Weights of a small GPT-style language model, trained from scratch on English Wikipedia.
Size: 8 layers, width 256, 2 heads of 128, MLP 1024 tanh GELU, vocabulary 2233, 7.48M parameters.
Training: a variant of Adam for these matrices, 142M tokens, 8674 steps.
MLP neurons of a small language model. Each row is named by its layer, matrix (up: input weights) and neuron, and shows model dimensions 48-111. Each number is 50 + 10 x the weight over its row's rms, rounded and kept within 0 to 99.
After each neuron's rows, "fires on" lists the tokens most often at its 100 highest values on Wikipedia text that the model never trained on. A number after a token or word is its count.

L3.up408:45 69 59 60 54 62 43 57 44 46 35 43 49 54 58 47 44 62 58 48 40 48 47 73 50 52 48 50 31 54 38 48 44 51 63 46 58 47 64 53 58 30 48 63 58 44 62 41 50 44 42 53 49 44 47 47 66 36 49 43 50 50 50 47
fires on: "=" 30, " an" 16, " remain" 11, " s" 7, "See" 7, "===" 4

L3.up562:34 72 58 64 38 53 61 69 46 60 46 43 51 41 49 38 44 47 40 45 50 56 58 49 34 43 51 56 46 54 33 43 45 54 50 73 46 49 45 61 43 41 56 48 91 58 47 53 55 43 75 54 46 45 39 53 45 53 30 50 34 49 55 49
fires on: "wards" 11, "ing" 10, " make" 8, "iving" 8, " have" 7, " led" 6

L3.up345:52 48 69 59 53 69 58 58 70 55 39 58 60 61 38 45 49 48 60 42 33 53 46 41 40 38 43 56 72 44 45 55 53 71 51 45 64 50 48 55 49 51 51 52 55 58 54 52 44 50 71 55 48 40 59 30 51 51 54 65 59 53 48 47
fires on: "ia" 14, " La" 13, " Ge" 10, " De" 10, " Le" 8

L3.up184:40 44 64 40 54 38 49 52 37 43 40 36 69 34 42 50 59 44 40 51 51 59 53 58 50 51 58 48 49 50 55 53 45 41 51 59 42 53 39 49 43 37 51 61 67 48 65 48 55 61 61 53 42 47 33 48 37 44 54 54 62 58 59 61
fires on: " as" 35, " B" 5, " J" 4, " announced" 4, "ies" 4

L3.up205:44 42 55 57 43 55 36 60 60 36 56 44 60 45 44 44 44 52 63 44 48 53 39 53 48 47 33 55 53 45 48 51 55 57 54 50 29 49 44 42 45 35 33 58 62 51 66 21 66 62 55 55 57 50 52 42 53 42 51 51 39 68 46 57
fires on: " —" 27, "\n\n" 20, ")\n\n" 10, " that" 7, " life" 6, " death" 6

L3.up969:41 54 43 43 60 54 47 60 54 53 53 40 50 55 38 54 48 34 37 47 52 51 35 30 50 33 50 69 59 43 56 53 60 49 55 47 36 36 50 73 40 41 54 54 58 54 47 39 55 43 57 47 37 62 53 62 45 56 57 49 57 46 66 47
fires on: " and" 22, " sc" 21, "em" 12, " Sc" 9

L3.up469:40 61 38 44 55 54 52 43 57 51 36 51 72 42 50 35 38 46 48 36 37 50 59 44 36 47 51 50 60 56 53 46 52 51 54 63 71 44 56 63 45 66 43 64 61 59 55 43 44 44 53 56 59 51 49 56 46 62 66 67 43 54 64 48
fires on: " re" 25, " ra" 13, " ab" 13, " tra" 10, " ac" 6

L3.up711:37 58 62 37 65 63 52 50 48 58 50 49 43 42 59 62 57 53 32 50 43 37 36 43 57 38 67 43 32 52 56 42 36 36 50 62 33 66 54 71 39 37 43 42 53 51 64 33 57 55 53 61 49 57 53 54 62 52 37 43 39 57 46 48
fires on: " from" 34, "==" 20, "s" 16, " to" 4